Weights of a small GPT-style language model, trained from scratch on English Wikipedia.
Size: 10 heads of 32, MLP 1280 GELU.
Architecture: RMSNorm before each block, no position embeddings, biases, tied embeddings, ALiBi.
MLP neurons of a small language model. Each row is named by its layer, matrix (down: output weights) and neuron, and shows model dimensions 160-319. Each number is 500 + 25 x the weight over its row's rms, rounded and kept within 0 to 999. Numbers have three digits each.
A block is one neuron, or neurons of one layer that tend to fire together. Before each block is what it responds to, as a language model described it from the Wikipedia text at the highest values.

Initial U, verb-chain links. Mostly the capital U opening U.S. or Spanish club abbreviations (UD Lanzarote, UP Langreo); also words splitting verb chains, like to, or, not.
L8.down132:475493491528529468529504514517479495508508471519478517497487452478517522493493527499482503486518516455484461536516487482500568479538533481477525496483511476489530510516500537530519504518516489504494529529493482488540509516504515526499472568483523525532497496504486512528501499526511531475522457475460537520522454538499495518496440481534516489538480554524495501463480516479530545469489533477526472507488444509516496492481489461497454524450555540519473474515543475493484479483529517
L8.down403:521481532502494486497503462529473503564509500469501525472471456532483472480485498529503520501494532509496455535506498504505523497477495473461473479447519508486509493450520446492542548524487494506509499490446521463495487532494552476519520515482508514495525519474517537509538509463557500555496514501518477502514497530476519498486562489508497479485506501470477467469469493546494465516497509501503516527438535535587479546469469500538520488469474490515538489460511486479490490520481519
L8.down533:523546479529464493513505507495520536532463528498505476462510497505488508494473448509456562497484496543529489482516525459476514505482500535538491505544449478519473509526519525503508526508490508487513501444526514495443475515538496475509497486490490504555515508466504441523505511510534529486514497469485523466450518457470498497467507488497504484482534487521489540484499484488475500510483478543488502460464463479510506479536507486465512474517470490486494454501487514478478468501460535
L8.down795:497499491490498482514515502509456497469539531532530511450542491506486482486506480476495485475525481492520548531457507468474499529481491534520502479572479541475487448496466561502479520545498499508476500489512463478541504461491567476510504474504486504524506476523489507505470511501522518469531503487505490447519537472542532521507480494457484447505452488515507525511513484507497508483574495502513502458514512457519502478515425511497477478480474519493503491534535499492535496466504488
L8.down945:495505498508507512523503545458483485507493487481520479524473467486489505510489479431494441478504482490530506520464513439500492483516498468494500478501557527487480464513528505489495531456498478491481454526440494478473496465543528466484532501505456477516528441521484493536503499516498492490500488535505523493445496529504560493536533482465472468470452505499523496505526445557508458519475509486530535508484499500457456498487482518471530526485495476480494495502500475479439487535499459
L8.down994:478521480493544482504532485476493498544471515463464465501489483450479482512506469501440501536545491500468493532488586500486505507474480533456506530530516491503519486508521514483491526509481504588485489514477489496466447449478524499507515488512501514526471530506521536498454499513492471490502497487487477480523483516516535520509523484525490495483527517493435461500528489497496480497481449514514471559529512515486501516503501515537471471537495498484473499546520480501516478516482534
L8.down1159:482469489528499507511510519497491438537533485500481447467517490507539505520499528525493495491482516546508503517479520497466455500513537501508479540510482516492538528538495478506543529493474492529522547504467498509520502541490529506518500474492516516530485482496491511548525493519490503514537457468452467474573548492507484570529497496499508509499498472478472484450483480505490505480506526475475507534494495486550488523513545506498477528540499488493553492471535484522526472492514511
L8.down1203:502526511531533506516545498472501495515502500446445512489534513504505533506485516468493505508534539507473524504493507527501457452511531496494494514531491527500515500478477513500550489509513473513456529515491502503476495505496500558502499495515536520566521497514519469485462554502506487501494471493457507469562493543501492509571479506537460494511499481534522508508433447521458501507535490496506468493503511535483499531509530472457466517486481473435506545497499481496504517457522510

Mid-word fragments, "total". Middle pieces of words split into several tokens, as in substi-t-ute, stra-te-gic, dist-rib-uted; also "total" after "a", and table "|" cells.
L5.down895:503505466496469500511468509512536512470489463495494522502452482474527499487523522541493485509508496494513551511506493466466515484486527477506477512509526513480486541524498505495463487524455491545482531524468513518463515479493469493506483500471500531487531466506512495487509465510509475479512458516503511475505480502497494488490529527509463518476484555516490520510522490489533496522509498485487476489543489484463505544509521468489531579538502542491510515475450504471488525441460496

Infinitive/directional "to". The word "to" after a verb, object or noun, mostly introducing an infinitive clause, as in went on to curate, allows him to get, and also as a direction, as in moved to Lavrio.
L4.down11:477493537488503466509501529536486481501486526509473457472483490487503502496518465522492550475499517523514490483477548559476522480526473535540511503513460502494463492518487530490528500471480452540502513454522487531484437483477478453514500483489486501537510537482469471510531504504525559492506503525511512523485528487490507512489492485463489512536512523556502531522512520529478480474503472527451461488504496505550489507526462476538488505513468508537480465523498503447506498507525550
L4.down25:496482437494471470498482503501533493494479547481514495540522509497491506527475488484489505483526494494502469509507509506520473498444521496506480483498460525482509514492496544488504504477487523531506493490508479523526456534534465485504511513496489552482509484455551492518531496482518525508463461495546531538489540522553501515470509486469494531496500474502505483522488542465473496514536475503526478505422498530521542483514512497480518456499537543537437524488465453475489490506457491
L4.down26:485530525504505490497505550551502497446493542503528492481509474546536511444487463525524503543535503506431530466537481446517502516479550518507465474469491489503516517501503474472582510497533495513464475480535489496478458519498474455473494513429488549479482484474467501504507495516511504438531495475527492484493504541509495513479513512490529520511498522529489500490484518501480490468493462526477482480473508539534514496512463495449474489479481516516456487519500481522501499529530485
L4.down106:518550478456538503492502447483514529521484492464532478519464488478483451515520480509500524496467530515538503491547460482461521507497508504506523471503519501526547511477503483443494502505459464541508498516509490513476503461513501500511530484500492525496490507484516512483538512478558471535487510506511487494492517478484492510514514501471474527480524492470521447501489456479526491469486507543508520457478528514525509548487492467501467490477520495489521509553427525521501505517502532
L4.down479:515546494491523496493509447489506525521459495548522493521503502516538506495498499519475491455523523488484488460453505500546512495501505535507479530467520461493499504516474469519515495486534491505451491485492529503508457508507466457534494501499474519509485493483514478477520509510499543484493486493498495523511534475490466538476494477484520497503534510491492478523495495460478513509489488504484492459480501480492506558670479542501492484545489506499495483536507490486484495477506516
L4.down731:495465482506483498507506509478478467484494503521511456495526457548502502502527447516516513496545477493536496503503533497490478492468500513525499485505528449493455531455525504495494452510535470563489508492503476467483518518490514493497551478528519494547507488511549503512467486506531493496495497504487494488530538474501503484521500480495512465496537527556464479487524497520501497507499461507515485493533536499508496472512510509494475448519473510508471468497546492476464471482462486
L4.down845:501521483475469480538536507493487539539483520498534472499526502515471499507466428493489517472498481537510487478507512491507515465486537535526541501521489486527470543507495516534497549488497479502479486485523517500484458515481488461535488454508510482538509547485530438538496486509533539470487491482504522485472528474553495513467515491479489473483501477523488514521486493488506492522473488533500484457478486490525524494529526487492486483528483504516507462536477503443481495490462499
L4.down846:507475532497551489512538536503525482488484474537485482488474501485476497538494459456490485487492504481503521513517477489522532489433512488504530523464491492526482527498514451493542472505470469518509504467564503511486490485545504490478511480478511515533486489468484518525500504499524504466504478542489508490523495483494518503503490475489479502512501475505497511507533496530479557470533469510499512537487512511507487442555485497507533460515503428601504471478498513512476446494488535

Post-verb complement function words. Function words right after a verb or participle, like chosen to, written by, said he, plus column separators after W or Apps in sports tables.
L5.down612:495518493476497497526510467452478480477508514500541521517491525498497517494473490525493506452483439500551476498493483487524541508487559503471490480483516459488460518477542511499463504533499505484480511521500497499547519529530522476494518530521459509517516527512502450507477515534502510514495482517504554468476521428513527517481540465474512482488488524468500489536487498488525508537497490499453500465580540562498448462524443507498495488456470465478539485520499523499507502506484503

Word-initial prefix fragments. First sub-word pieces of longer words, such as ext(remely), dep(loyed), det(ailed), and particles like out or up, also table-cell tokens.
L8.down57:517539525523480516445507513488523502550485528498504457491519486516492537500476503488490519475503490476500531541547486545498518529533474529507501512495436463481506474551511477476511478491512486496515507506577516498495489512512481505523484491499491505504512500467499512523520487496524507465525493514519533469531468520504457499514508522498530490542566515485531465519478512495535512490521502534517518533484487463533498558514518467460457512515516513513544456498469508522506484556460523
L8.down70:519507502467505486498523466503534513512508467504494480489527530452493494457464518509501480492498501482504483503494480514475492501522512505484525511534518504530503491500536506502500512508503496497461485549457486521539504504466493473482501484484518529483511511507473524540506538513484507520439482498495526464492528489503457553529466524494500497499530497502543480529463495552481499559502483470518488480500461427509508507554552491477515546502491443488512535505485530478503526506502470
L8.down365:520465500482479499496521468488498538513531542478495476483458489548513506478478534495502543466486449536525521507481487494472529504405512509481492517533486519514505557496494488528494507487521531509505472511496536492534471491538534471525500471507502512510522524517496479470439477518476475542478521530454479474515509481505522498501525484511484505522492517479483511485522471466496486510540472453497499563533460498479499510497533514479471542530494515507481527467547492507500517527459545
L8.down935:502504505480504529482520488525480506517499507490533516465484507501489532479483488483479501474495464511497491487443526543492478500505483465513501464495462476534467497513470473483498475461499509463484476498490472493505509515511423507512484500476527512516491472502514482475500546470500507468528504494484550511499474506501457490441459494486469511428516534464531505480504512498462488487466488474535513524495521499490459490454505482516523517478486493501492457484495489523478522509490535
L8.down1041:496519496507485524510550460534541508483508511538495468515494468493498543470519508507485509513496476506462505507460500489500494511504500515474480544533515516493475493503529481492534497464483516499548437488496472471477512489498513495510480507481549488506516473524482508447519491502493470463499477471507546523474489473487475484487460506500532485471528493492512504468503497481449482507464482522480510526529440449487509489490487492555446591508541522456486474480454503485471539427509485
L8.down1125:487547490480506524505482455514482498508506478491524509528514473477499518488535458524494485524490492477507565510519472467504530522522473502513474521472493525499536534494533502500489534447516486500460479510497473533460497475515482471536480519447480473523456507491506492483501486505493507478501496486513503521460471510530513523494472539520484501474501478501517540498549520492514512530494495548512494535515480510490497484547514488487458494522474486492442489483490525492457473492502474
L8.down1184:540471433518473534525530507512527478536511448500473492515467538509527542511480530504485551473516459517475545590489501481527484514506489500459549476485531538499511474523487485524456551485479486502481509469498505519494482534519494525496521507476504484467490486498513494439494484492507504508519483504506529485488507526440467497461518486513460534459506522453533564513462492466497486523469504528513533525513509497469486442454510480477517530495497465512492500535480502518494470490521497
L8.down1193:526447519473524506491474547487523498472517502480483503508440507432493537493497479522523495473513506522479516488472513532483489521511477477471488520532517498526529462537536504533533472528464533505540491469472523493502507529490530540523494483512417553526514518508510496467481499505505479479523500526503540495474512500477538476526529491500491501507476504547524567446508478495509487491492475442456449473492464489527504555562512492470524524509495500543491487455485503517491505498514529

Compound-word joiners. Connectors inside multiword compounds and fixed pairs: mainly hyphens (career-high, interest-free, keyboard-driven), also "and"/"of" (mixing and mastering, title of).
L8.down143:443514438517480499479483500512480485494464461530529483488489492490511471518504507517500469520452504482491482545485526504464521476530469535526511480523494530521514475518529493520481528484480503524446457540511490524483494506513559497493468502479512497517481478510499489489472513450498501508513492515492515529420478511537517506515503558482534490479514510512493497498481522516467539525527497488500487493522473503485549512457531490529475473500473506463499515515497477510519507482489478
L8.down157:498514478508505505549474469518505509525495514529475486530481465513500519510517513541522546494471536478447461489461483533450526536512497541499501554485507479514515433527539480510521532484506511513501483519520536517532432543498460522524487494479490484491466484480518513496545455481515509488500527541482519472504489465500495489501503494524514508465511527472489523515546526492490530497498446485486522482474500510493556582500525496493495431515471515487537478553509494520529511530516525
L8.down227:521469459482484523531483499494501562534493524518516484503495560535447463529467478522480446516495565488515458494471492506478499500506472543550486500496519510504555512434479524536519492474457470503490541463517457510516473507494497513504479509507506565535498504516494501512513492491550506490480511524479528513467534501514478508479500512444525528515496518486543540493504493510520496506523477475468466522518488510475518446520522536469536490498495514530492494485515502523471492440493541
L8.down304:504545492523520492517483469493511501550484525549511521529508497484482495488485491507478468514499499458462468465469503502549524527541506537515454520500531474440462519502491515524515479485505515497487482494522522513500482520485454486523519503526502502518481479472505470507534513503501527506496550532504508519537523484510471493485537478456484488490495505504521456524535542528517540487508490518506483496521518488510530551614497512485517491505505525499518520487471459471495510461508486
L8.down568:489505530538508505482514488499513529485480462503549512515478476456519494524493529538520460533504485485501478473517479483483470516542457458487502508533519488530543463497498477495469548513513489543487518507477499495499468459501505497517439501505471510482481503466513500487540466505524505490467500538533545560469498479529495523532453502477480492552544510523518502506501514516541502487544504480536504498492521500460527508534515472438480464529526586506526515512499447490504512528523520
L8.down780:493471527504541479502493482473497544501544539481497515459505528502557520493510471475544490481508483484468467481516492534484407518481478495487518461510502499529509500497513485504520525519535496519503516525512500516499510507475494537470501501505476500488551482481507502475528484524500485517492501524497538484460504525506506509500531487491540534513505537467500524514486527516505485513482512517518482526523504472473515517526441479515529538485515499513519490479495463459468523505472484
L8.down930:497542498517504503495513436520483544527473495443487471467492446500493485506495487494454519481490510448534554529524536492515519532503495502509479481491570490509518483485564513485489522498502476528486450512540509547543473461490529510473522522513544522503511493487479539472494481521509492504511462482519525506497489504468547491472509485506474506529482493527539520492508487500482508453505486529480491550489498503510512502517527496477475451519478487533540506510501525526499518488490535
L8.down1156:441515474511503494479515495514487489512462509543471453478452491580538467520456496502480467479465533503487483493516509471439481505535430484489494491495529515502503479478542530526505449515488479503476520535505508481537480473558517476493485542485514542508490466520553477503515499473510460495505475510459534504488510481513561487490470494444524507514524493464496468474493483496463501535509487530487465504463497537481507480497488537459523472521448528437461496478480524510490477471501505

Line and table-row breaks. Newlines ending a table row, list item or paragraph before the next row, bullet or heading, plus dashes in |---| separator lines.
L4.down77:488489529494498459503604471511500547503503483473519497527502501507477503509487484509525543519509489510517469501516499487499474494475501506483502529507501512513519536516503489487490469502562525481474503479475465480511496507507495537504484502487490501511546511505509519494498528504495509476503494509510557494507523538492510493505502515492510503494484481509501490513519489517521539492520519488497498515500484503505500478481551486510484486468514483511489496514521512468523492488529474
L4.down120:505481532491484451495596496515518529529505487489499488518479484509465494514486497482496551511519492525476452504509493504516463491474529506487492497503501507510514520501485493495476464487578483479464495477478467464537485522497499526487491493480497486517516510542495524489486511503526502466491514508508558496499479519482506491501491517510509503497501485508490500512480482490521537493512535499509514511507501505499483484482543485487480490483520488509496466495512512469515503501509462
L4.down523:531459509498491487546517530465510525449483531507468508494471510462506479495505530482484491491499506498484484498474490468455489464491509483461512454495462498512486480477526489477483507446499512480450505520467526526481499525512482511529504462512511457526497500477521531534568466476506464516496552526486497486517506465480535506453529508536508514494528493515460510508552476488526528499534493489493508476508474490500525525561497484495498488495531495512475445488462466470508553539497499
L4.down715:562496510471539489460519489509556506484493502547537495509472491515447479518494508485482518516463502503504530434463522510506504517499521533534509524549475531472470466506484477534534522523483475509487512485527462501455497507499487474489511535477525504493506525512453486529518517503496525505528537515518468504484470485527533538487520527504511481512498468446538464484535490544533483496484555499502480522434497503502493509489509536508545507474485494535491540486525534456507486481459517
L4.down744:500482535518503512487469500485485484470507457504529489491509521513537496462546517576482515504482540469500491514473516467470499479497500517505481534509485520515494483502479482542504524536539492507497499495438487527443490496503484494495451516523498498534512500490512523489491498516513483483536482533498481526472527529554521523455487498481481506514470541514454451486489500495497486509501515479522495550495508495464476508495468575504491525441497492454474517486494510503518472502528520
L4.down821:503524498526492452438507522507513515481497478497539440524519528502528471497490534522519512534533485485472471517499511512485496505509530516472493533484504455490535515503489502505504471522552502521489488487441498456494457497501480452469478491509502528513547490466508491478492505503461500432496534490493511532469503521516492484511498514508506490528499491477515515516553489523494537519516502480525527476494514515540539493539514492504548482503495490518481478517551481508520530513537516
L4.down1068:492484510499509450521603480505511535513513462473499502523479480517480481501509491500506528525501500525503480512523488507512452499475522514486518516508504506506518510514486494487484467499574518490480500470465499481538489519507483516496473502476522505519557504526507530498495508506505495487500491498496548506499503526500498502497490529497499503497491470507492498504523491503508513495508526499489492511491497501522495493480540488510482494470494486494503469508513500471527514482532484
L4.down1229:542487487523491507517478527509495511493508492482539454495482473572526487517503474468501505500496462474512469526499445502475489523470502486521527499513513475496509478464454488531474471518508473504506496457492526502517521489519484513458485556490538511510498524492498472531524497479448447453502517510491498485472514501456518486495508496517544525486561525513470541493576508506510462517500536459528487514488463511508514546510490502471498534482517494476492467562515509501541499533481477

Preposition after attribution verb. Prepositions right after "According", passives, or past participles (according to, described in, adopted by), plus weaker table row breaks and pipes.
L4.down314:470519494513522471488515452539506519508518519535501498517497510500520481489498477496510486489519511538525520493500490495504477430510540543494460494506477496479532520499473494521480492548470476490458500457486491484463477496526473456500516487528529505456532489513477459487476538465524486451501473485518469472549495507491499519572490486515499513509543452506469527553504461453518535476479481459487532525506512489504496549523506513453502523498491567508511513489480514461507530490510481
L4.down543:520507484485499465490531493514457511537511495517478476537474538529493512488498499519516493475500510476433474534482532495491517542503493482544518486476518465549488480459488491442542537505545487520509491497490462561502478514501496500466476488475516487477505513481501517535484486464524515492490496499494507506509527518525541484467510498491484505499513505530472544461509552521525507484485492492537520518495468496535510522507498481464453523509485467460514518478499515490520551469460516
L4.down676:424501527539501479497502505515505506505519530526486493505478476462529500511510537475473532466459529452488490482523502484447476540533499495505469506521532498514458476565487513508494526512506505511534485504515438464492532504502478539538495512515457486539507444528442489504470521489521501470513513515512496451553496519481465442516486465521490482510513504507498506531529494452501530495480461512468531550520505485511492548547559496501481530527442482477497514522521511493504477470485511
L4.down797:493530499477486514511487483501530492505517507480449447486491521445491468500473483512464483488490470514498496535498515489496498498499498497442502493502501507531487529561510540484521519487512474453456488513503475491461505546476470509505531506491509462500518523463492449502467542549515501529489510511524467472509518478510473497526475482480506502432552536504516529502539499515522470461493486552559512546509544517528510477522465502492463539470481527542509488494514521490503472490499429
L4.down849:489558526468479482502475488501465535492472500480494483487486508518551511520490485521475494471514516522501541488542506525508498544503501507530512470530471467528491554486452499520488510489489489488539457521481493496502493512505454493513521486495448533478521536511535493498536528542478520513493495508507502479483516480438519514478470503536509508511522519514540475513496471514507470516531531467479483557492501471497526539568514504508474551499476531481559478529504503518503482487518538
L4.down1011:531490472519526505469492505469508473525500499517490525506491485492500498527490492460530496471518532492483553516474505491558526473463488526531498518529531512449497497511544510503531526505518467449515473450530508500485540496478479505520507481523490493485547488472502460436432483499484522461481527473498502474513470520494472560476490539468499510510554528496493528493467538490486488485527432524505486486471443514522521486535520528465456553472522486521481525481506467483497497452499503
L4.down1092:515511488492524470507498478488455515543494486534495459500490522503512464498523484503467525448505448484479524504479506513503508499471510537509489519493489517530484450495492521500527527489474494493523504470491509511492456490490538503539535508514495471495536516502510465493510485474513480498506512467513496527460519480494501507519465479501476500464508550528466506462532495477477560458470531503525504510484497497520500523546465513514478488462503473483480538486521535534498508504493488
L4.down1273:523518506563508509498486514544497543515524500472471499497481474490534457433475517500471493539479471522513546499515481481509502505482471516486506464496479523498477521527509513503523469530567519508511515487470495501505493482496513503464502534454506505524444495544489489460472480514475483559527463493503482458522482472535520551508489492499537507490522504476559478526479503503486539509489451492522490471477523465493488527509498520488515487480483529504480474493507478532524512438522459

Prepositions and heading markers. Prepositions that introduce a following name, place or date (of, by, to, from, such as University of, awarded by, by 2017), and the first = of a wiki section heading after a blank line.
L5.down596:501521498508516500534531479539487490510521483518479474472517491504477503550526509516498555499507490492460482492510510491500518501506511489487448496521496507502524506483490539536495467504512486498518496532501473531528480482479487506518495527510494530501525488490514538509543508504519520488542548556455522457534507523511486493490533498503480492505493526513536524501487531513522491515523507502504520516458501471528499512518493478488537503476493503530492513523534452487467474495480512

Word-start fragments and openings. Opening sub-word pieces that begin a longer word, like opp(osed), cont(roversial), app(reciated), and Romance particles de/du, plus opening quote marks.
L4.down36:490482507479521481513533478540527541500489484488517506495518547454471469495477501531484515447523553500502515511538537496474517490479494487475544464483482540511472495487519514510461477482498477486500444474475464535467484506487465555500498558462537554518523487546515472492521475455546497529492528508504491475474524490507499475490480513472497485508538494489516479495479502493518499530523494485461498493498512460464478485501532505525504475469468536473466500533522501509493504484523552
L4.down423:483472468520518488518552518468481514537533486504492522471506471469474506500507482495505508515493502495484482509503483494494525478520512512480520520485481489525480457498546497477501514470556492558485498514562542471512479484471519490475460504508501512541508477478520513461448529488483477503498505494511469529510469532536471515565473490520447496499509568488501502522467454524501517504523477497489509466494500529518513515485536491504454486458528507484475458523476445512514536526489479
L4.down516:502492515506447510470472468527520461481507540511515463538462492513486492470510479498483476488509501480555486519513527511473531503492498477508495495467532517521486488479480462492478475495521501522520478521483464504475512493487497521515525519535470519536503487513509510479525525476513493497438520482505509472525462478462533479464532481523478545516526518469532501484541515544500543538487471493497462558455501503484531504480509494485535465504474506515456536476543521494523530433493477
L4.down876:544476502529492496482476509479485523505519539512491537508529509497533525499469492551531532524526485483471470535471492487481529503534509471482497433524475509520494507501522494496526495507541469485506496488504521501484448533511530508504553481432501444481471501462471481557488493506496503510504491524534482468530482499562469467480517475538449502512528475541501536503529510474476527528498469482493478460536488545537547551482445499494495484493465491516514490455485494514503524478462528
L4.down913:513483491471521501477487465519460460519472522539478482538520507520481510535503483483478461507505507502448484526514492484459534483466495501507531557498483503484444496474504483496549475520521522506522498496523489531514504486505481463510503527499565496493529506497523505486503511499554541543499507507501562527501492472537531553457486543484482492514487475481498444478521516448504540475509503516530499510479502528527496476516510515508499465522548542473492468502520511530489519508447511
L4.down993:525523484513522529469496524498490524527454491516484505480479511532486493519519475517479542487535503532502514512474504499481495497487491510520498507513495533510516517508506489518557458481477494487477493498472488522490515525532480510536540497526493465497460477505462499512499485519518545524503492553511539500491510530512511457492533483495504526492521484505514519488476488502536510460445518470453466499506520509480486469522493502450510487495522480463540484540490500549480521447503536
L4.down1133:459505445506495498457427508489453497524473498508475489497510481517498505483518500486529478502495485504449517486522507511486493488485480593525530520502499473523480516489477503522505534529493470506523530477516473542516499484478511490488514561448533469495544474505540484543492530544459519463515463522461429491509513532475522476459483518435510474501508495494495527474474512513528525460508479498476511572536485494454487521524453464500481534512497505493510518507521463458459470514523500
L4.down1228:525468492480511508520467505478491498521483500530533484509522495510478502533494442488427485492484491531483541472470484514496514485481502552526542505467518499523470470502482532531528486518517539530490493484494451512468517501455515523478518552489499476493479455530494496539495501517505531509540499502473524496504492506516506492467477491484490487445495522513457511470515494484551530514502476508527524494520520525462547527501496468531463464506458488525515496490501527507467506500458485

Joiners in compounds and lists. The first dash of markdown table separator rows; also and, commas and hyphens linking paired words, as in acid-base, reliability, safety, and, Early life.
L5.down27:486501471501506491491520505498490457489465475483504501486488505490455428496548487473511513484470497482515535482519504440480489479501442564492501509500514474484488469497485502508491529544511445508472496486528521488526458472514493506497496481472510467511508479533482494479553495495476490450487490485496481510474515507521529494512500523515465502499507521518465445528519496471458547499535505478480500512528478523507494518502511514517487504508484502473483459480493523486516520487530464

Before a named source. Function words just before a named source or entity, mainly to in According to and the in in the Bulletin; also table pipes and infobox colons.
L8.down317:465509497507496491502483496524513534480542429526522521496520442533512478533474546465516523450534495467482535497531566512496523548515505533490491471486557523493488532472477485481533484470502503509510533482461487502465500525495516474541507452512509455494532505466491475453538513517481482475453504528542531503518497511490506479486539497517535526495514531456532469506484486483490506509529510491481506512506491477505481493512500465497510490483511460484512483473486502498509519473495530
L8.down343:552455476536493521540484427479446537526486485489521488497515519506497512484475491501525529483513470490447531518488479499489534511534517508518468470477474528505453515482467480472411511505514481489478503498485480536517459523482493487519543483523524498534465478503502501514509543499514477540489516522470513481516511448464477538517501495494501516544501524502508487472473517528485510503483502500505460517500584472498467496490502494501479504495490552504490488496495503487422476529507530
L8.down510:484497502527518489477505520491464525490514490547527489506510484493515506527509524464474467446519461498474468542502489499522487546514516523516478461537521465509453513488489494476499498513491476550495488522562493501473445496518511519487477452519498495497499505492449470502492533471507518472518506549434547512499498473502508512504503516496542497488547486462562528446534522521509540510522511514503535470547499537501503506495520509483445501509473530486483511519498528488483502546493474
L8.down585:492516493542536498494496508542469528536467523505572506489536522516502521469472484510454489480481524492507515460525500523531462531491497557517492464493496489507482481477534466472489471501534503509501503522484484465519480470516532456516490514489503506465472499519483500526467485486476513519511500515511507479480510488451506497483516463519466490496539506503515526514512496494513437514525500508475552510527471527499514523559524507517514502526496522505512508512507496451503505510507491
L8.down719:512522478547524526476510554495488492537501532523536502487494490506554492485485525514498522483502495506477494491481506550556504523521517501480457495539469508482474474490481482532504461491468481532495515508490514481474487540509484535503510559493504508489492523472498493547541491484517525512494483490485575504495501487501535501499504506521459512529556491547509514471549504497517513502512498507509537489459483478499528507475487457487512496503527509515460488545502423495521511496440522
L8.down1243:481493515513477480513531531490508495490521516510514485460509469506536489524506499490455540547485473519535502540482526492477480494505524488560502432462504510496493459492485452490509523465492500535535442507522518485537498491499496525458541511489461508452492513503510514490510518481506484510496515521522542463481535514466505499540509500525460508492507496489476463478488561492477507520543454520519476527508509537523524544519456471480499521520495495479472498533519512509513514514523474
L8.down1257:507517500513543487504494496497486459493503497481482500480471480580528481483527506516499490493544495515492524436496478491525498553490477522475540519483538474509474496487498509519561501507490493494478510479504473485517489554512520478481497496477525489465469516497453554537509504503524538517528513491507539478477486492491514548523500476517514463504477571491496523544513459523501480460518481500481539501466479472478545496504483516500464536524515537489491482464497501499502512464494508
L8.down1261:518541536497491478473470481502490486529474455486553494526516513515495485485491470514519481496461480495570502509533530487516493521505548530515507508448510521504501428548511494510543516509492528506498497529519532470484492474492524522505495497521488477554511424529514514536547500487482486468527461476466530521556519468443532493467513526478515501498483525501468506475535510485475497514514504488521504484477497537538526488516494502540526572529519503467510468481469503537510491473531515